Weights of a small GPT-style language model, trained from scratch on English Wikipedia: 16 layers.
MLP neurons of a small language model. Each row is named by its layer, matrix (gate and up: input weights; down: output weights) and neuron, and shows model dimensions 16-79. Each number is 128 + 32 x the weight over its row's rms, rounded and kept within 0 to 255. A neuron's up and down rows have the sign that makes its largest values positive.
After each neuron's rows, "fires on" lists the tokens most often at its 100 highest values on Wikipedia text that the model never trained on; "raises" lists the tokens whose logits its output raises most directly, leaving later layers aside.

L10.gate694 [134 147 177  82  89 119 111 145 112  96 151 126 128  78 152 179 141 126  52 145 107  66 163 198 111 119 120 184 101 138 124  85 116  94 102 100 109 131 123 139 149 100 180 142 109 188 105 120  85 180 129 168 111 116 115 143 157 122 104 159 134 127 139 150]
L10.up694 [ 77 142 185 114 106 146 117 145  87 119 120 111 162  68 162 112  87 118 120  94 147 120 135 162 125  82 160 159 118 205 104 117 154 143  98  98 127 124 139 121  94  51 160  86 139  87 112 147 110 144 149 158 136 125  55 160 136 188 108 133  98 119  92 140]
L10.down694 [116 164 109 153  84 105 116 119 162  93  86 146 146  94 123 165 181 137 132  72  78 102 153 151 134  97 115 170 136 102  76 114 163  97 107 169 156 112 115 145 180 121 158 117 121 106 138 130 101 151 145 135  96 106 129 135 113 104 151 143 150 116 140 151]
fires on: ".", ",", ")", " ("
raises: " \"", " “", " '", " ‘", "uman"

L13.gate216 [ 77 145 150 101 142 129 175 106  92 210  96 118 147 178 178 143 134 112 126 116 128 122 127 126 111 134  76 177 114 165 168  41 176 137 131 126  93  79 138 162 102 113 134 166 117 221 135 111 118 142 148 144 136 137 131 108 127 128 119 129 101  59 132 168]
L13.up216 [112 125 109 117 133 128 139  90  73 169 113 171 115 134 180 129 198  89 136 135 130 143 134 117 103 107  98 144 160 191 195 105 121 142 116 104 110  69 100 140  62 114 150 162 128 163 117 109 160 143 144 159  93 134 187  60 141 132 141 114 106 106 187 150]
L13.down216 [ 94 120  83 192  84 129 148 115 152  77  72 142 100 116 122 134 199 121  59 107 126 138 124 140 145  81  94 129 152 124 169 124 139 115 196 112 143 128 158  90 139  61 111 175 172  80 150 111 174 175 101 146 101  91 128 124  93  63 133  91 167 119 176 157]
fires on: "\n ", "\n", "  ", " H", "\n   ", " $"
raises: " -", "MS", "ions", "V", " –"

L13.gate201 [157 125 215  92 147 109 117 205  96 146 193 167 155 137  99 112 155 129 118 113 119 162 117 134 103  85 164 167 145 135 136 133 159  95 103  91 144 140 105 150 207 119 102 172  92 181 146 102 133 113  83 123 159 141 174 148 169 100 141 121 129 147 165 116]
L13.up201 [155 133 183  94 147  83  97 154 117 101 170 138  99  92 121 131 152 152  73 104 135 139 123 137  95  99 148 121 121 134  82 111 104 149 159 118 123 153 141 117 118 111  68 129 150 186 165 137 124 125 116 119 180 152 151 160 204 162 133 110 152 154 142 120]
L13.down201 [132  96 105 152 134 159 146  62  98  94  90 123  75 112 143  91  82 116 122 161 143  89 106 103 128 154 117 165 128  61  93 164 139 145 222 158 117 160 156  97  98 110 192 115 108 120 136  93 137 133  80 155 113 213 122 181 128  96 156 102 152 159 139  97]
fires on: " M", " S", " G", " L", " T", " J"
raises: ".", "nu", "nan", "ón", "no"

L12.gate112 [123 126 114 182 142 102 128 167  88 173 110 138 100 148  91 120  86 168  74  71 177  84 112 141 144 125 100 139 128 115 167 172 141 182 105 148  98 158 153 181 165  92 106 139 152 136 169 129 151 137  98 148 118  87 115 140 179  97 114 184 169 101 113 137]
L12.up112 [135 164  77 146 100 114 141 169  95 183  84 170 209 159 125 138 180 142 154  72 110 170 125 124 172 175 145 132 163 134 147 129 113 136  99 186 103 151 132 164 101 130  94 166 122 195 137 121  74 154 135 158 101  85 135 127 138 127 128 165 118 139  80 172]
L12.down112 [ 65 121  77 152 110 128 113 149 121 128 109 109 212 117 134 121 168 108 167 149 156 102 117 158 177 148 144  80  83 156 148 111 141 182  96 140 143 163 178 116  83  79  70 147  98 154 131 132 147 169  53 205  86  80 183 115 158 131 130 156 178  70 159 161]
fires on: "r", "-", "l", "er", "ee", "ea"
raises: "ves", "ft", "gan", "row", "prise"

L3.gate606 [112 136 161 179 128 160 117  90 128 130 144 101 195  90 212 103 116  71  81 140 105 112 187 172 121 151 102 103 146 143 150 143 131 103 111 143 116 112 111  87 129 135 202 122 134  55 115 139  94 113 213 125 151 127 149 145 105 179 134 175  90 163 154 103]
L3.up606 [ 99  77  44 141  93 133 123  85 114 123  86 128  96 115 130 127 120 155 113  54 116  78 153 183 143 151 103 154 130 145 109 140 124 114 102 148 135  82 115 144 160 112 139  99 100 110 205  89 188 139 143 140  76 164 120 150  73 116 123 113 114 148 170 144]
L3.down606 [139  75 161 136 132  69 103 168 126 102 101 155 109  93  94  54 135 140 134 131 120 104 132 126 149 105 134 160 137 161 129  99 131 148 126 174 106 120 140 109 165 142 139  96 176 119 100  96 201 134 100 170  51 129 146 142  44 153  78  97  90 176 117 132]
fires on: " |", ")", " single", "=", " recorded", " Chart"
raises: " |", " by", ",", ":", "track"

L7.gate803 [ 93 146 176  61 143 103 147  81 101 137 126 120 157 103 120 125 170 115 148  82 114 107 144 206  97 119 117 109 144 146 198 150 133 130 108 164 114 136 149 120 169 177 128 125 142  87 118 142 191 137 102 165  94 111  78 140 129 212 132 181 160  82 104 106]
L7.up803 [123 152 142  50 119 158 145 119 155 130 132  99 141  74 132 176 157  40 118 119 112 107 157 113  99 115 161  67 103  94 159 124 140 171  71 105  95 130 143  94 159 164 114  70  46 121  57 128 221  85  94 104  76 114  63 130 148 145 104 156 121 122  91  79]
L7.down803 [ 84 101 122 135 178 183 129 121 101 118 139 129  71 107 131 117 180 176 112 157 146 129 216 171 184  99 104  88  98 113 129 110 138  55 123  82  70 150  96 151 138 147 114 153 199 139 130  91  96 108  87 143 153 137 194  71 171 105 143 187 119 172 140 113]
fires on: "n", "ta", "ng", "te", "sm", "ma"
raises: "aged", "port", "ini", "age", "ages"

L10.gate986 [118 112 154  95  60 168 175 145 100 195 120  69 160 105 147 126 128 101 140 121 152 143 169 142 178 113 169 209 216 157 133 110 108 200 103 162 147 148 157 145  65  97 170 130 150 168 127 122  82 130 143 136 131 123 136 120 143  76 111 124 155 144 135 102]
L10.up986 [156 119 194 141 119 166 119  77 154 147 179 148 137  49 118 144 107  74 154 137 109 112 169 129 149 185 149  93  89 161 139  98  85 150 145 138 161 138  79 142  63 160 136 109 137 122 177  92 132 144 149 104 142  82 172  82 140  99 102 126 100 124  94 105]
L10.down986 [123  71 163 165 170 128 134 147  80 129  98 168 134  80 134 131  97 133 109 183  96 128 132 133 127  93 147 126 161 154 114 127 179 140 105 114 115 109 130 114 116 131  97  90 116 144 207 140 187 142  87 137 114 122 149  70  67  82 121 165 187 188 120 133]
fires on: "e", "  ", "t", "le", "on", "ro"
raises: "ne", "um", "ce", "nia", "hed"

L7.gate272 [156  97 112 136  96  86 142  83 132 104 135 153  85 101  85 189 147 108 116  82 115 143 115 170 146  69 132 157 152  93 158  74  65 173 120 135 110 117 134 141 140  92 149 136 118 172  61 176 130 134 149  46  86  99 107  99 155 102 117  99 150 126 131 219]
L7.up272 [ 94 147 175 129  90  65 104 161 121  57 125 127 130 110 117 161 167 134  72 111 141 168 127 132 109  85 142 107 110 153 133 122 138 182 134 104 148 130 136 108 130 159 166 141  86 162 107  88 111 127 126 126  83  96  42  79 119  62  95 111 169  84 150 182]
L7.down272 [121 163 159 133 128 148  94 121 100  68 156 132 184 141 162  78 136 124 135 137 115 213 129 134 119 113 158 103 118 144 131 169 113 104 107 128 164 158 112 149  97 140 123  78 153 145 169 188 160  81 130 138 109 153 188 140 151 110 150 127 131 133 128 145]
fires on: " (", "ers", "res", "ls", "ici", "red"
raises: "ing", "i", "e", "ity", "ified"

L13.gate571 [109  93 126 187 106 109 151 111 121 189 128 149 158 126 103  67 148 183 115  83 171 116 103 147 164  62 105 112 104 160 212  72 156 163 145 122  97 113 147 113 107  86 148 126 107  84 127 155 109 148 110 120 148  33  98 114 186 118 156  99  96 130 150 123]
L13.up571 [ 93 119 126 152 146 115  60 111 118 123 134 149 189 134 139 113 155 125 149 101 110 159 107 154 139 110 166 149 157 121 173 118 171 122 136 165  66 124 152  67 135 173 136  81  87 123 111 110 166 152 165  97 102 123 140 152 151 125 166 145  83 148 168 141]
L13.down571 [123 118  98 172  11 106 120 164 145 117 131 106 127 165 150 118 135 134  94 173 145 135 145  98 154 153 141  83 141 168 151  86 100 173 156 133 106 138 159 154 136 101 150 126 104  72  89 167 113 113 104  58 184 155 155 141 139  65 110  87 112 194 189 119]
fires on: "B", "H", "st", " W"
raises: "fully", "ful", "or", "udi", "alt"

L7.gate623 [ 97 113 145  95 101  75 212 117 157  59 139 181  83 163 136 133 131 144 116  34 165 140 143 122 168 111 109 117 112 129 141 129 168  72  96 133  71 198 163 103 116 133  83 168 138 189 117 141 133 162 140 107 165  90  77 107 164 112 131 134 140 152 135 174]
L7.up623 [118 142 166 101 137 133 127 151  78 134  85  88 171 104 139 170 117 128 119 179 197 113 160 160 152 101 111 126 181 126 128 101 197  75 120 113  77 147 208  96 164 120 155 136 131 128 104 107 115 183  61  56 102 165 104 117 162 146  89 113 118 121 151  80]
L7.down623 [136 124  90 131 139 171 118 139 159 105 130 124 171 119 133  75 131 120 129  42 141 112 150 119 105 132 105 178 122 151 117 126  88 100 116  87 136 130 108 193 121 140 107 122 125 139 140 128 142 111 109 170  78 135  79 114 107  76  82 108 118  79 163 176]
fires on: "a", "e", "ys", "ro", "ra", "i"
raises: "ated", "ating", "ising", "als", "wn"

L13.gate539 [147 124 115  60 152 138 164 110 128 111  84 103 102 145 136 135 163 117 137 134 144 129 172 178  97 155 154 154 159 137 197  89 169  92 144 115 131 144 134 103 171  51 185 139  69 102  95 157 110 131 202 120 189  87 118 161 100 142  90 108 112 102 124 106]
L13.up539 [ 98  93 163  83 121 142 119 173 148 142  80 107  75 106 115 164 126  69 116 148 102 207 161  82  72 174 162 133 160  99 134 116 137 141 126 134 130 160 138 111 124 100 163 143 121 122 119 126 101 134 152 186 180 125  91 173 120 146 116 133 109 142 141 107]
L13.down539 [ 89 125 176 110 128 138 184 106  98 133 145 133 106 149  79  86 110 112 116 179 118  92 108  55 118 119 139 127 106 170 114  63 149 109 229  93 183  97 112 137 147  64 132 165 197 122 132 119  79 145 111 131 125  93 101 128 110 134 139 145 127 123 135 144]
fires on: "="
raises: "\n", "\n\n", "\n ", "ept", "-"

L3.gate415 [146 159 131  67 146  86 183 142 105 128 135 144 122 128 129 123 115  86 143 150 122  74 147 135 132 121 140  99 148 124 138 123 157 147 110 133  91 147 132 125 163 154 142  50 134  71 107 156 126  99 116  33 229 139 176  63 107 125 129 137 124  77 155 156]
L3.up415 [190 179 155 101 146  52 135 127  87 119 109 125 162  50 117 126 132 147  73 137 147  73 124 135 116 135 186  81 157 111 110 141 154 152  90 123  96 111 147 166 173 178 165  90 156  95 145 199  89 139  97  20 187 198 158  68 101 105 151 109 142  71 122 153]
L3.down415 [155  91 163 171 108 200 153 121 146 132  82 147 120  63 122 163 124 103 138 139 118 189 137 104 175 130 105 103  67 179 125  70 124 115 126 135 177  74 103 117  71 104 115 128 106  86 135  93 153 119 139 150 142 100  94 138 139 147 133 122 172 186  66  92]
fires on: ",", " as", "ulu", " early", "ay", "ly"
raises: "\n", ".", ")", " (", " -"

L13.gate384 [170 105 176  98  97 179 184 130  82 150 142 140 180 129 132  90 124  83  70 134 134 106 137 153 156 138 109 186  71 137 137  59 125 135 136 136  91 170 141 102 142  68 127 186 122 136 134 194  96 137 121 160 125 146 137 135 138 167 137 108 112 142 125 134]
L13.up384 [108 171 125 127 113 131 126 138 125 116 109 106 147 102 139 177 110  99 105  94 124 117 136 203 178 125 122 206  63 138 101  61 130 140  90 145 106 181 130  87 177  85 158 132 108 187 136 154 163 109 126 137  77 112 159 126 103 168 130 179 114 165 132 154]
L13.down384 [155 167  94 153 152 148 141 162 162 158  52 176 155 122 151 135  96 134 141 141 179 133 102 154 133 116 127 160  41 114 102  93  60 104  96 115  82 140 114 110 126 163 142 134  87 109 202  92 167 128 167 139 133 159 122  78  96 163 162  93 127 131 124 131]
fires on: ".", " /", ")", " ("
raises: ".", " (", "'", ";", " M"